{"d_model": 768, "head_dim": 64, "norm_place": "pre", "norm_eps": 1e-05, "bias": "all", "init": "normal", "beta1": 0.95, "decay_shape": "linear", "batch_tokens": 262144}
MLP neurons of a small language model. Each row is named by its layer, matrix (up: input weights) and neuron, and shows model dimensions 672-735. Each number is 200 + 20 x the weight over its row's rms, rounded and kept within 0 to 999.
A block is one neuron, or neurons of one layer that tend to fire together. After each block is what it responds to, as a language model described it from the Wikipedia text at the highest values.

L2.up1594,181,198,211,154,200,193,176,217,172,217,229,182,212,223,172,195,200,194,194,226,206,201,169,180,154,226,167,191,200,160,183,175,200,198,259,202,208,173,225,270,202,215,229,194,189,229,180,200,204,185,186,200,201,214,195,230,206,177,218,206,175,210,193,225
L2.up1771,187,189,171,221,198,244,201,186,206,234,228,240,208,185,184,194,205,220,204,216,198,199,210,181,200,156,213,204,204,168,186,229,166,180,196,226,202,185,200,195,216,229,192,205,214,219,186,211,204,196,234,196,215,242,250,171,194,218,189,217,208,222,191,216
L2.up2904,188,198,184,206,256,230,196,199,186,215,180,182,195,220,214,186,225,174,196,196,182,215,207,178,198,204,191,171,186,185,168,174,192,204,209,187,212,207,199,190,203,259,168,158,218,167,166,203,225,203,188,203,220,214,225,211,208,163,193,211,197,189,208,184
L2.up3239,208,214,189,198,233,221,214,224,216,203,217,161,229,230,214,181,160,223,221,231,166,205,173,200,214,217,178,172,242,189,196,219,193,215,211,168,196,182,213,205,178,227,241,186,243,216,196,196,195,213,176,172,193,207,185,183,205,203,203,198,165,206,197,193
Sports results table entries

L5.up866,187,223,203,184,209,235,202,196,175,199,191,215,193,191,172,190,197,188,199,206,171,196,228,195,173,191,212,216,226,167,208,199,197,166,193,231,213,199,201,218,199,185,184,242,196,178,209,197,224,198,209,215,205,182,208,221,253,163,187,210,208,203,215,212
L5.up1079,227,189,163,212,199,217,204,229,216,207,208,231,211,194,185,180,161,193,227,157,208,189,170,162,186,184,209,216,191,203,204,227,213,203,186,241,209,207,224,190,189,203,224,216,237,204,213,218,189,179,180,192,184,197,187,182,211,176,166,181,232,193,180,203
Place-name final tokens

L5.up1226,205,215,229,215,243,215,187,235,241,197,148,163,237,219,188,202,183,234,201,210,185,190,198,207,206,156,216,218,165,174,230,218,223,193,195,202,204,179,165,217,228,185,226,192,207,203,217,223,199,147,208,203,184,218,204,227,196,206,222,189,212,205,179,216
L5.up3385,192,171,208,213,174,187,161,224,189,230,148,207,165,180,234,199,211,176,176,202,239,160,206,208,213,198,189,172,183,211,203,241,197,147,146,203,208,198,240,200,206,199,229,215,200,231,211,212,219,182,209,195,193,227,200,227,181,200,202,195,205,192,179,194
Personal-name endings

L5.up1037,224,191,212,208,172,177,220,187,225,206,191,212,240,227,189,204,202,217,171,204,219,216,194,215,180,225,233,212,227,221,198,190,198,191,188,228,206,176,208,211,195,201,216,205,210,158,210,186,180,209,175,174,207,191,201,218,231,189,187,162,190,187,189,229
L5.up2231,171,232,187,218,188,196,217,244,184,241,187,173,191,218,202,179,198,199,201,245,194,181,197,184,216,195,240,183,239,185,192,192,193,235,225,201,221,176,177,199,191,185,200,197,226,172,219,218,203,201,230,189,196,186,187,222,211,189,220,157,216,188,199,221
First-name endings

L2.up1351,232,195,218,217,174,184,217,239,206,188,219,181,172,198,220,199,212,210,192,203,193,194,202,191,201,207,243,185,202,232,239,161,206,187,192,168,194,191,193,173,172,172,209,225,214,229,162,189,218,196,182,186,222,199,184,214,196,249,212,200,215,197,214,210
L2.up2503,192,217,169,159,219,246,202,196,199,184,207,191,214,184,214,214,188,213,207,194,219,242,238,224,192,155,210,233,192,203,219,197,171,221,241,201,207,162,190,188,212,196,163,217,243,212,157,174,196,208,175,175,219,209,187,187,199,188,183,187,217,193,200,199
L2.up2692,206,204,220,211,183,229,189,201,207,194,221,175,159,200,209,208,179,197,190,232,235,158,214,186,214,190,232,239,182,213,192,204,211,150,180,215,208,220,206,220,194,196,168,211,205,155,202,211,238,233,211,158,215,179,201,180,230,240,207,203,204,186,207,244
L2.up2726,227,195,197,182,180,176,192,208,177,212,206,200,208,193,179,212,209,173,201,237,209,196,177,192,185,164,242,218,196,274,210,202,210,207,188,186,201,204,218,195,205,183,204,199,159,172,165,194,188,219,191,195,204,204,160,203,215,184,217,196,223,178,169,205
Word-completing final pieces

L3.up196,204,219,203,207,193,201,186,206,176,191,180,196,237,185,190,239,195,193,215,201,153,196,182,179,160,219,186,219,217,215,198,225,174,199,192,206,196,186,224,187,211,173,187,184,173,157,211,225,209,197,204,197,223,198,219,191,175,191,161,245,208,160,188,208
L3.up1235,181,187,200,194,226,209,206,180,187,193,208,145,216,199,175,228,188,225,159,205,170,182,184,199,217,185,169,217,164,190,210,177,192,213,214,214,189,228,208,207,165,179,199,193,212,181,169,216,222,228,178,169,170,189,186,172,209,206,189,235,219,233,224,223
L3.up1379,192,189,160,212,194,215,221,203,173,205,200,186,224,201,210,183,145,199,155,181,207,201,193,221,202,200,190,192,185,180,193,209,199,222,188,186,200,218,209,247,174,176,216,214,189,208,210,241,209,220,240,213,210,185,182,190,238,228,208,215,213,214,180,202
L3.up2069,181,222,205,183,218,193,185,172,206,201,193,203,224,220,189,236,166,187,162,204,179,214,184,203,172,202,203,194,227,188,224,209,214,218,172,227,190,215,212,208,195,168,151,221,193,178,213,199,216,234,250,213,195,198,218,207,186,215,200,190,179,223,202,210
L3.up2208,180,213,186,167,217,211,218,218,199,192,175,201,229,190,205,206,194,197,196,170,190,210,217,178,212,206,177,173,191,179,197,194,188,210,191,174,196,210,210,204,180,161,230,212,209,192,174,239,192,204,203,199,215,180,169,159,217,228,180,195,174,217,192,210
L3.up2434,196,177,193,188,167,207,188,204,169,233,217,198,206,192,203,206,223,212,169,194,210,161,187,203,217,193,208,183,216,168,180,168,187,205,207,175,209,214,220,157,185,187,192,213,207,228,234,206,183,244,180,188,198,196,208,217,216,210,183,242,193,222,204,183
L3.up3129,197,208,212,187,209,204,215,192,160,181,171,206,196,189,239,255,193,188,209,186,171,196,198,195,197,194,211,214,186,218,166,251,159,188,199,160,183,181,182,211,230,196,168,228,225,194,183,193,212,187,210,196,227,172,186,192,224,177,176,205,197,202,224,217
L3.up3267,211,218,198,218,192,232,222,186,186,215,184,225,216,180,187,165,196,188,162,202,203,215,184,147,215,208,175,188,149,181,181,223,178,222,218,207,205,204,199,212,203,179,224,177,214,166,215,226,182,208,205,185,236,202,170,190,238,247,240,221,191,186,207,206
Place-name word endings

L3.up192,202,217,219,206,207,236,235,233,195,203,205,155,178,202,210,185,236,141,228,196,214,224,212,206,185,213,180,196,176,177,221,190,199,193,199,214,185,207,204,212,188,157,209,202,181,192,183,199,165,187,188,201,203,222,168,201,195,196,182,221,234,187,190,195
L3.up482,215,201,200,200,238,197,200,203,192,189,211,234,195,208,241,156,188,161,158,211,237,255,195,183,185,185,208,172,224,221,224,229,234,145,189,191,240,205,252,201,192,216,196,207,214,206,175,201,182,190,179,214,186,206,163,235,209,213,203,198,190,186,187,224
L3.up483,202,213,238,174,207,203,207,162,250,188,219,202,210,193,221,167,158,187,178,198,207,194,235,187,231,161,184,177,199,211,208,170,194,197,240,196,207,180,229,236,185,176,197,193,197,196,202,218,199,164,190,190,195,215,215,205,209,198,230,173,177,214,208,224
L3.up1356,179,203,181,223,206,196,243,234,196,179,182,213,201,206,206,208,178,209,201,193,235,194,225,201,201,193,185,184,227,196,193,165,227,205,206,217,182,189,207,219,215,182,217,167,196,222,196,191,189,206,204,212,201,239,223,210,237,187,192,187,208,161,188,180
L3.up1448,228,165,203,183,219,176,203,205,191,224,233,231,199,202,199,194,180,199,220,193,187,189,225,198,204,192,226,207,196,210,248,244,163,200,220,196,146,214,194,191,165,213,162,203,190,196,208,218,210,206,191,205,219,213,197,225,194,224,212,197,188,183,198,149
L3.up3398,213,198,155,203,206,214,198,200,250,246,200,191,216,193,188,181,183,228,223,220,210,210,263,190,165,233,209,208,223,220,217,196,195,184,180,201,230,202,190,191,234,179,192,171,196,194,219,212,196,207,203,244,227,211,205,211,162,215,203,189,187,174,197,225
L3.up3727,224,166,183,195,244,171,232,216,209,192,192,214,189,157,229,184,234,186,215,202,206,205,202,210,196,217,219,172,197,188,188,201,222,213,203,210,196,206,214,144,170,214,186,161,194,194,225,206,188,192,194,201,227,198,203,240,204,193,219,186,172,181,185,176
L3.up3777,212,203,177,225,185,207,211,218,188,190,199,182,178,215,234,211,214,196,165,187,195,178,194,185,184,191,195,191,189,220,195,203,209,199,225,175,210,194,211,240,226,177,220,206,222,187,199,213,167,182,228,239,217,200,224,184,200,209,195,186,223,183,198,212
Word-completing suffix pieces

L3.up612,203,208,208,196,198,167,195,188,185,149,223,235,192,182,214,183,182,201,192,192,204,196,205,211,181,201,184,223,178,173,217,193,223,168,195,185,201,221,216,204,206,192,184,189,221,143,193,162,229,211,192,199,178,228,177,224,220,172,172,214,214,204,177,170
L3.up1469,189,217,176,235,184,192,235,175,209,209,212,196,191,202,162,172,199,207,209,174,184,208,224,199,227,210,227,213,236,169,196,237,218,202,218,207,260,187,184,198,191,202,207,195,178,222,221,212,189,194,212,210,203,194,193,207,139,206,260,177,183,196,194,191
L3.up2259,225,203,208,206,204,208,217,170,229,192,189,189,205,173,193,203,179,190,189,174,223,217,184,220,170,208,212,191,205,194,182,218,212,176,214,201,212,228,177,176,179,247,206,194,180,190,226,172,196,219,193,181,177,246,202,187,220,223,188,254,202,226,203,192
L3.up2371,189,171,173,220,197,183,206,195,193,203,198,189,187,184,209,211,198,174,196,201,199,240,220,194,181,213,224,191,194,171,199,221,198,209,203,218,182,232,203,175,188,205,210,178,231,196,172,211,213,185,174,170,194,224,237,176,211,192,170,182,212,200,198,158
L3.up2655,194,212,180,195,187,177,219,220,223,160,180,174,183,171,178,223,178,178,176,192,195,187,206,170,206,247,213,204,190,212,209,159,196,174,201,204,210,163,197,218,195,199,198,182,190,195,225,173,182,197,200,188,201,242,180,215,224,201,173,209,210,243,200,195
L3.up3050,178,220,202,223,178,201,205,177,177,162,248,186,215,184,209,216,194,185,165,192,187,143,191,212,226,192,206,205,198,164,211,234,184,198,237,208,235,211,219,212,207,205,209,168,226,233,199,215,261,178,210,210,191,202,190,157,216,209,203,213,176,199,221,194
L3.up3229,182,216,199,172,210,180,206,188,259,157,229,204,184,207,197,187,208,189,205,154,184,188,202,168,184,197,190,210,191,199,201,193,228,210,209,178,202,220,193,205,233,204,201,212,222,201,212,202,204,222,195,171,190,194,186,183,191,209,193,220,207,192,160,201
L3.up3531,193,197,211,194,214,215,177,218,215,181,156,200,203,208,195,190,190,192,198,180,202,174,219,192,196,213,226,212,185,207,197,185,166,177,231,183,183,198,209,216,178,177,201,152,210,214,211,175,191,162,210,166,176,236,192,170,227,200,150,173,185,201,188,175
Final token of names in lists

L2.up967,170,214,187,178,188,225,224,201,183,176,212,214,199,160,171,196,190,192,200,229,212,176,164,200,226,153,229,199,190,243,225,189,185,205,202,218,206,199,215,195,224,190,197,191,183,201,170,209,206,193,205,219,209,199,191,188,184,207,216,190,204,184,167,191
L2.up1160,179,199,206,184,185,187,200,220,184,174,215,241,231,163,261,180,221,187,204,191,212,175,216,214,184,197,222,208,209,183,218,231,188,213,210,205,181,233,231,190,215,213,206,186,203,173,168,163,205,169,226,200,193,197,225,202,182,176,210,218,215,183,212,210
L2.up2018,182,176,197,170,192,203,215,221,203,175,236,193,217,173,194,208,183,192,167,200,177,164,200,232,221,202,239,204,186,228,238,180,200,178,207,210,203,235,185,212,213,197,224,194,206,216,136,197,202,165,228,215,205,201,175,191,196,209,208,217,218,237,198,162
L2.up2432,170,195,186,160,196,193,219,200,203,169,194,225,209,185,215,227,200,179,185,225,206,184,196,225,196,176,185,215,158,221,251,208,192,188,229,214,187,206,187,214,223,195,187,196,181,230,163,184,206,193,221,180,173,194,215,195,197,219,218,239,210,185,192,184
Plural noun endings

L3.up512,193,160,177,195,217,219,243,215,151,214,232,161,199,188,211,200,187,186,207,210,205,193,215,190,202,179,180,193,211,189,210,202,238,214,210,194,217,167,207,239,225,217,203,206,200,180,209,169,224,219,203,217,201,194,135,194,181,223,216,218,197,252,196,165
L3.up526,180,217,169,224,200,190,202,212,217,263,234,189,207,185,221,199,191,204,204,225,225,177,222,207,181,209,210,196,240,200,238,193,213,210,205,192,239,168,191,207,227,205,214,218,211,195,177,226,228,195,223,189,206,195,190,164,199,192,181,208,186,146,204,239
L3.up728,156,184,207,164,211,199,202,206,191,227,204,190,208,227,213,221,207,204,227,249,206,211,221,210,162,191,198,167,192,208,200,211,179,216,179,208,227,198,194,253,218,206,193,171,233,176,163,169,213,216,177,204,230,168,184,172,215,210,193,204,224,193,207,195
L3.up1721,207,198,229,190,146,170,186,206,191,159,197,168,242,229,185,215,180,184,234,196,165,172,199,217,134,209,185,217,226,230,211,224,232,219,170,195,168,186,209,182,194,219,188,227,172,196,199,215,191,196,201,194,226,192,224,220,186,202,197,200,205,235,146,196
L3.up2736,191,211,154,215,203,191,207,178,182,172,215,181,238,204,198,181,231,203,188,235,217,205,206,198,210,195,204,200,190,181,178,177,204,212,212,202,226,198,174,217,172,196,210,217,199,226,246,198,232,197,208,198,195,168,183,191,177,172,171,222,203,211,236,211
L3.up2841,166,211,215,196,225,172,205,187,219,189,218,162,191,205,232,221,198,207,215,238,238,194,245,191,174,210,237,209,204,192,211,205,200,210,214,196,209,194,219,201,224,230,200,204,219,163,157,235,215,218,210,171,213,200,189,210,190,212,202,202,191,168,232,209
L3.up3102,179,199,203,186,169,214,164,209,200,232,222,216,203,226,198,215,214,169,243,188,191,184,196,205,189,209,216,192,183,173,225,201,219,177,200,196,234,159,215,184,195,223,206,192,207,199,171,233,200,214,198,210,227,174,216,162,166,180,189,210,207,222,145,232
L3.up3655,201,193,201,196,196,186,211,209,212,190,181,235,214,177,199,190,191,213,252,195,167,233,188,233,184,184,193,187,225,185,215,208,227,207,171,185,194,205,200,186,215,202,209,252,163,194,213,209,197,199,182,195,202,186,178,192,174,210,209,193,209,243,215,208
Name-completing word pieces

L3.up91,209,187,159,204,175,205,197,213,222,192,206,195,180,196,205,184,226,197,184,201,181,239,202,223,216,187,207,235,208,236,174,224,197,198,174,214,205,216,219,233,200,204,172,185,200,232,217,195,201,183,199,185,215,212,165,207,188,217,182,220,226,215,179,247
L3.up160,225,200,160,197,190,211,215,180,137,199,204,222,170,199,227,198,179,201,205,197,234,201,194,181,197,180,206,225,217,176,186,240,221,190,192,200,205,195,197,196,199,179,198,222,203,183,211,195,165,205,185,205,215,195,217,184,194,183,236,184,176,210,238,211
L3.up1195,203,184,234,200,232,229,202,193,175,214,196,203,197,207,210,221,183,206,181,198,209,179,193,209,191,191,218,189,209,198,187,199,244,152,231,208,151,169,221,236,212,191,191,205,220,192,197,254,224,205,188,206,225,201,228,223,238,200,212,199,182,193,191,191
L3.up1386,213,180,215,195,203,196,213,188,200,203,216,236,198,211,211,209,173,179,171,197,207,222,202,183,252,190,213,228,181,174,173,203,200,205,193,176,210,181,210,209,239,209,212,169,181,222,195,187,186,182,189,178,241,188,191,203,167,171,188,191,151,216,191,188
L3.up2024,217,171,186,211,207,215,208,176,198,185,224,185,189,216,184,182,201,203,159,214,199,202,199,238,224,201,190,216,223,171,213,163,203,181,226,200,202,209,223,213,182,209,172,178,194,188,205,225,163,250,201,196,172,222,205,246,215,201,213,228,185,171,201,220
L3.up2781,170,192,167,182,215,205,197,178,158,177,213,223,195,185,190,199,205,218,170,181,223,205,224,199,197,197,188,232,221,191,218,199,199,184,223,217,183,215,180,176,219,208,203,202,194,219,202,188,175,216,181,181,180,180,224,223,178,195,202,184,199,236,198,198
L3.up2826,232,210,214,186,191,196,192,191,185,157,183,216,193,176,183,189,203,206,234,189,245,232,197,176,187,187,175,164,233,168,170,243,190,202,220,218,188,204,169,191,220,228,184,205,203,202,222,177,194,189,216,209,164,237,213,169,179,160,199,198,195,184,178,199
L3.up3374,251,214,201,215,224,235,222,194,159,228,197,199,184,211,171,192,196,189,215,182,184,197,235,206,208,167,180,235,203,236,210,190,183,190,177,187,205,198,239,188,193,233,191,215,180,172,203,181,186,193,176,189,235,226,204,201,207,233,202,206,169,161,175,200
Abstract noun endings

L5.up1038,226,238,210,210,197,189,216,234,195,201,179,189,192,175,203,172,182,180,198,167,196,192,202,192,174,206,211,199,205,203,202,209,198,187,221,200,189,184,229,193,139,174,217,224,186,183,182,215,186,197,188,180,184,188,232,191,181,194,154,208,189,185,203,202
L5.up1214,220,207,175,191,202,196,187,206,168,185,233,196,180,173,227,187,184,195,145,207,189,217,201,182,214,242,189,207,184,206,212,215,247,229,197,199,182,186,169,158,167,180,204,217,171,221,211,203,205,225,186,211,228,226,187,179,206,222,213,198,190,217,190,211
Prenominal noun-phrase modifiers

L2.up365,196,176,200,177,208,207,221,225,220,187,222,171,228,198,192,203,192,220,224,242,198,194,214,181,184,212,189,155,231,249,213,174,195,206,243,186,202,222,216,191,232,201,172,192,232,196,194,231,202,232,191,186,179,180,159,171,210,194,187,227,254,230,172,189
L2.up1766,226,196,159,218,194,191,193,229,198,221,201,199,215,211,185,210,209,191,211,189,180,191,236,210,205,205,177,186,182,202,243,180,211,188,208,205,215,182,242,207,182,182,198,211,201,215,196,195,232,216,211,195,183,205,197,165,209,190,226,193,191,210,175,224
L2.up1803,179,211,215,179,164,155,202,192,211,202,226,224,191,171,175,215,193,211,220,193,230,204,208,232,173,177,178,242,168,175,220,178,223,220,216,211,194,215,239,207,219,200,198,203,210,177,192,212,210,241,177,198,237,213,165,227,190,187,169,227,171,226,183,175
L2.up2996,188,208,210,196,192,229,205,239,194,189,219,188,174,203,194,165,207,171,203,172,181,185,181,192,182,199,221,190,213,200,193,168,179,198,177,192,233,201,162,219,237,212,197,199,215,191,229,158,238,186,206,161,198,202,202,197,207,153,192,167,215,216,191,201
Name-final word pieces

L2.up8,200,220,166,241,199,200,234,189,219,217,241,170,182,236,226,225,201,214,163,218,216,191,213,187,207,193,204,189,252,213,172,201,211,191,204,201,220,174,177,203,176,183,224,217,213,205,197,204,206,211,236,160,202,220,208,201,192,210,206,186,169,175,149,183
L2.up2829,200,234,160,234,193,200,212,203,209,236,219,203,218,205,211,197,217,229,209,197,198,196,199,242,222,184,187,217,212,209,201,221,208,211,223,217,188,194,187,213,195,163,185,209,213,195,203,254,219,212,186,200,201,170,153,184,227,207,226,199,155,237,213,206
L2.up2839,177,200,182,196,207,219,194,221,195,212,183,181,170,195,202,208,188,192,184,220,195,167,220,197,224,225,233,171,154,193,225,209,172,261,171,208,233,225,188,222,173,208,226,241,233,190,199,233,208,216,192,176,224,184,181,192,233,222,188,203,206,214,188,204
L2.up3440,183,195,187,197,205,215,226,186,212,214,224,167,191,210,223,183,189,187,178,222,209,197,194,226,236,193,191,209,234,199,197,214,201,184,210,205,216,182,201,173,199,157,242,201,197,232,184,230,218,206,236,153,194,174,175,165,191,209,240,191,199,170,193,161
Country and state names

L5.up767,203,213,194,200,208,184,213,212,153,160,192,188,170,195,209,209,164,234,228,233,225,202,182,225,206,187,192,225,204,212,227,211,179,221,199,184,244,202,180,209,203,205,198,185,211,227,192,214,216,227,215,206,207,206,183,196,217,183,208,196,182,166,234,187
L5.up3276,195,184,221,205,228,195,210,207,198,162,187,220,197,197,224,246,197,198,184,196,223,170,187,227,174,211,224,207,176,200,212,215,172,216,173,209,209,206,190,224,194,181,227,178,182,238,209,215,226,217,233,205,226,183,218,198,220,195,203,248,214,163,207,200
Plural subject nouns

L3.up656,195,174,183,213,219,220,183,216,205,192,208,229,164,179,241,219,187,198,197,234,240,215,202,211,219,207,237,163,152,187,175,214,160,209,181,186,185,178,168,206,186,174,176,170,184,180,197,186,199,172,173,188,220,205,213,169,178,237,156,165,206,188,200,227
L3.up696,187,209,196,214,225,193,180,207,187,173,182,190,197,198,190,211,184,192,228,190,252,141,258,180,222,181,217,185,164,189,195,208,174,235,220,219,223,209,198,195,167,212,209,178,169,218,172,201,208,183,192,226,168,183,198,182,245,171,187,210,222,227,232,204
L3.up777,203,203,207,207,196,185,209,203,227,234,176,166,203,207,216,222,207,191,194,171,201,204,219,265,214,209,201,192,216,217,225,200,188,195,182,215,210,209,206,199,190,185,184,169,204,201,198,183,206,216,196,198,206,189,220,203,207,244,208,174,207,192,209,200
L3.up968,189,192,206,201,229,168,201,217,203,207,184,213,188,206,176,182,188,176,176,194,199,199,193,179,185,203,212,141,199,160,232,211,170,229,169,205,180,154,171,208,176,206,209,188,184,160,209,238,220,188,191,227,202,194,187,208,223,205,195,229,205,230,212,210
L3.up1201,176,200,182,192,206,184,206,212,173,177,188,213,196,174,232,236,223,222,194,226,238,177,187,225,223,188,212,212,163,199,240,201,194,218,215,183,203,211,195,185,199,180,170,188,197,200,204,208,213,190,192,208,179,247,238,190,217,212,249,261,219,183,204,171
L3.up2055,208,212,208,181,188,210,195,202,216,150,212,199,213,238,180,194,219,214,193,220,181,173,174,236,181,184,216,189,199,197,190,203,204,166,200,166,182,186,214,203,184,240,179,162,200,208,216,182,197,167,197,222,195,195,187,216,207,220,164,188,194,191,186,225
L3.up2067,164,188,185,216,195,233,230,197,171,185,167,195,173,214,207,197,195,184,172,175,188,201,188,170,185,182,205,219,268,199,182,173,205,185,178,205,209,201,185,205,203,201,223,210,213,196,203,189,224,210,224,212,210,219,195,199,224,207,199,206,217,208,209,237
L3.up3816,194,213,237,158,214,199,253,178,215,190,205,201,222,194,196,212,177,196,200,197,185,215,186,217,173,205,249,151,199,201,195,198,235,200,212,162,214,212,223,166,219,221,209,203,188,184,169,194,210,191,218,205,194,184,180,180,224,190,201,205,219,202,200,187
Noun completing a quantity

L2.up323,173,198,215,203,231,192,190,208,184,198,185,197,220,193,226,225,184,190,224,199,210,153,226,235,183,181,227,177,198,162,162,226,204,215,186,176,203,250,214,206,192,229,266,189,204,234,169,203,186,211,212,192,203,194,261,167,215,211,204,150,190,186,209,203
L2.up2666,182,204,173,203,252,175,193,213,193,193,196,209,224,153,216,148,197,192,210,167,219,177,179,220,175,222,188,206,234,193,186,232,211,189,180,187,189,187,172,205,176,179,221,204,195,202,192,163,169,226,173,190,199,208,181,232,191,196,195,207,245,210,174,196
L2.up2805,177,173,199,223,199,201,171,209,184,201,200,192,206,173,196,147,221,211,225,210,227,204,200,217,188,205,191,194,209,181,202,191,198,210,207,225,184,205,236,163,204,202,240,183,169,201,204,193,180,242,205,180,201,192,219,218,193,174,207,193,192,206,212,218
L2.up3094,215,216,178,225,220,196,236,183,228,218,188,190,184,167,189,168,194,215,158,188,201,188,220,210,156,216,220,183,190,183,214,151,190,203,209,194,202,225,211,208,192,206,204,173,171,185,181,200,182,204,234,238,187,171,230,201,196,176,214,211,197,203,187,211
Sports results and team names

L2.up317,169,198,201,214,201,214,175,172,188,223,184,190,200,201,199,214,177,193,176,173,203,232,216,227,201,199,187,220,230,174,233,210,206,229,218,241,229,166,200,185,177,193,212,231,201,231,218,193,189,207,214,183,163,196,201,173,164,221,214,205,186,127,175,173
L2.up2074,200,203,209,181,195,165,196,213,189,208,185,192,186,213,265,173,188,219,166,154,216,172,163,181,205,192,183,203,200,211,187,181,238,186,215,196,220,174,183,176,227,183,193,187,218,193,215,180,196,211,165,237,165,164,212,200,164,173,198,203,213,196,195,197
L2.up2209,203,205,184,187,188,215,213,196,198,215,227,201,174,192,195,204,222,205,192,211,233,204,170,216,176,202,183,215,242,178,197,196,207,198,179,182,209,183,198,181,202,157,217,214,215,182,178,212,204,207,199,181,175,217,245,221,228,179,187,184,213,175,193,171
L2.up2528,200,203,206,182,209,201,221,211,193,209,186,216,209,183,216,189,192,207,261,210,217,181,193,214,218,199,223,220,200,200,236,196,183,202,201,216,229,212,192,216,209,239,184,213,204,184,237,156,168,184,234,152,169,183,215,226,219,211,210,219,211,210,166,173
Clause-final word endings

L5.up445,185,196,203,187,228,185,189,205,177,194,176,243,179,190,192,208,213,225,214,191,212,200,178,212,192,162,224,202,187,222,251,183,216,197,188,222,232,210,209,239,198,198,192,213,180,227,206,208,217,226,167,182,169,184,182,176,184,234,198,223,214,214,209,186
L5.up1285,219,214,217,186,193,190,227,200,222,210,193,190,162,180,177,190,221,254,185,171,173,194,158,227,191,182,184,220,212,178,183,195,200,178,217,201,236,177,236,189,193,193,197,226,205,202,198,198,213,208,150,219,177,210,215,222,178,226,201,170,172,226,231,186
Noun-complement linking tokens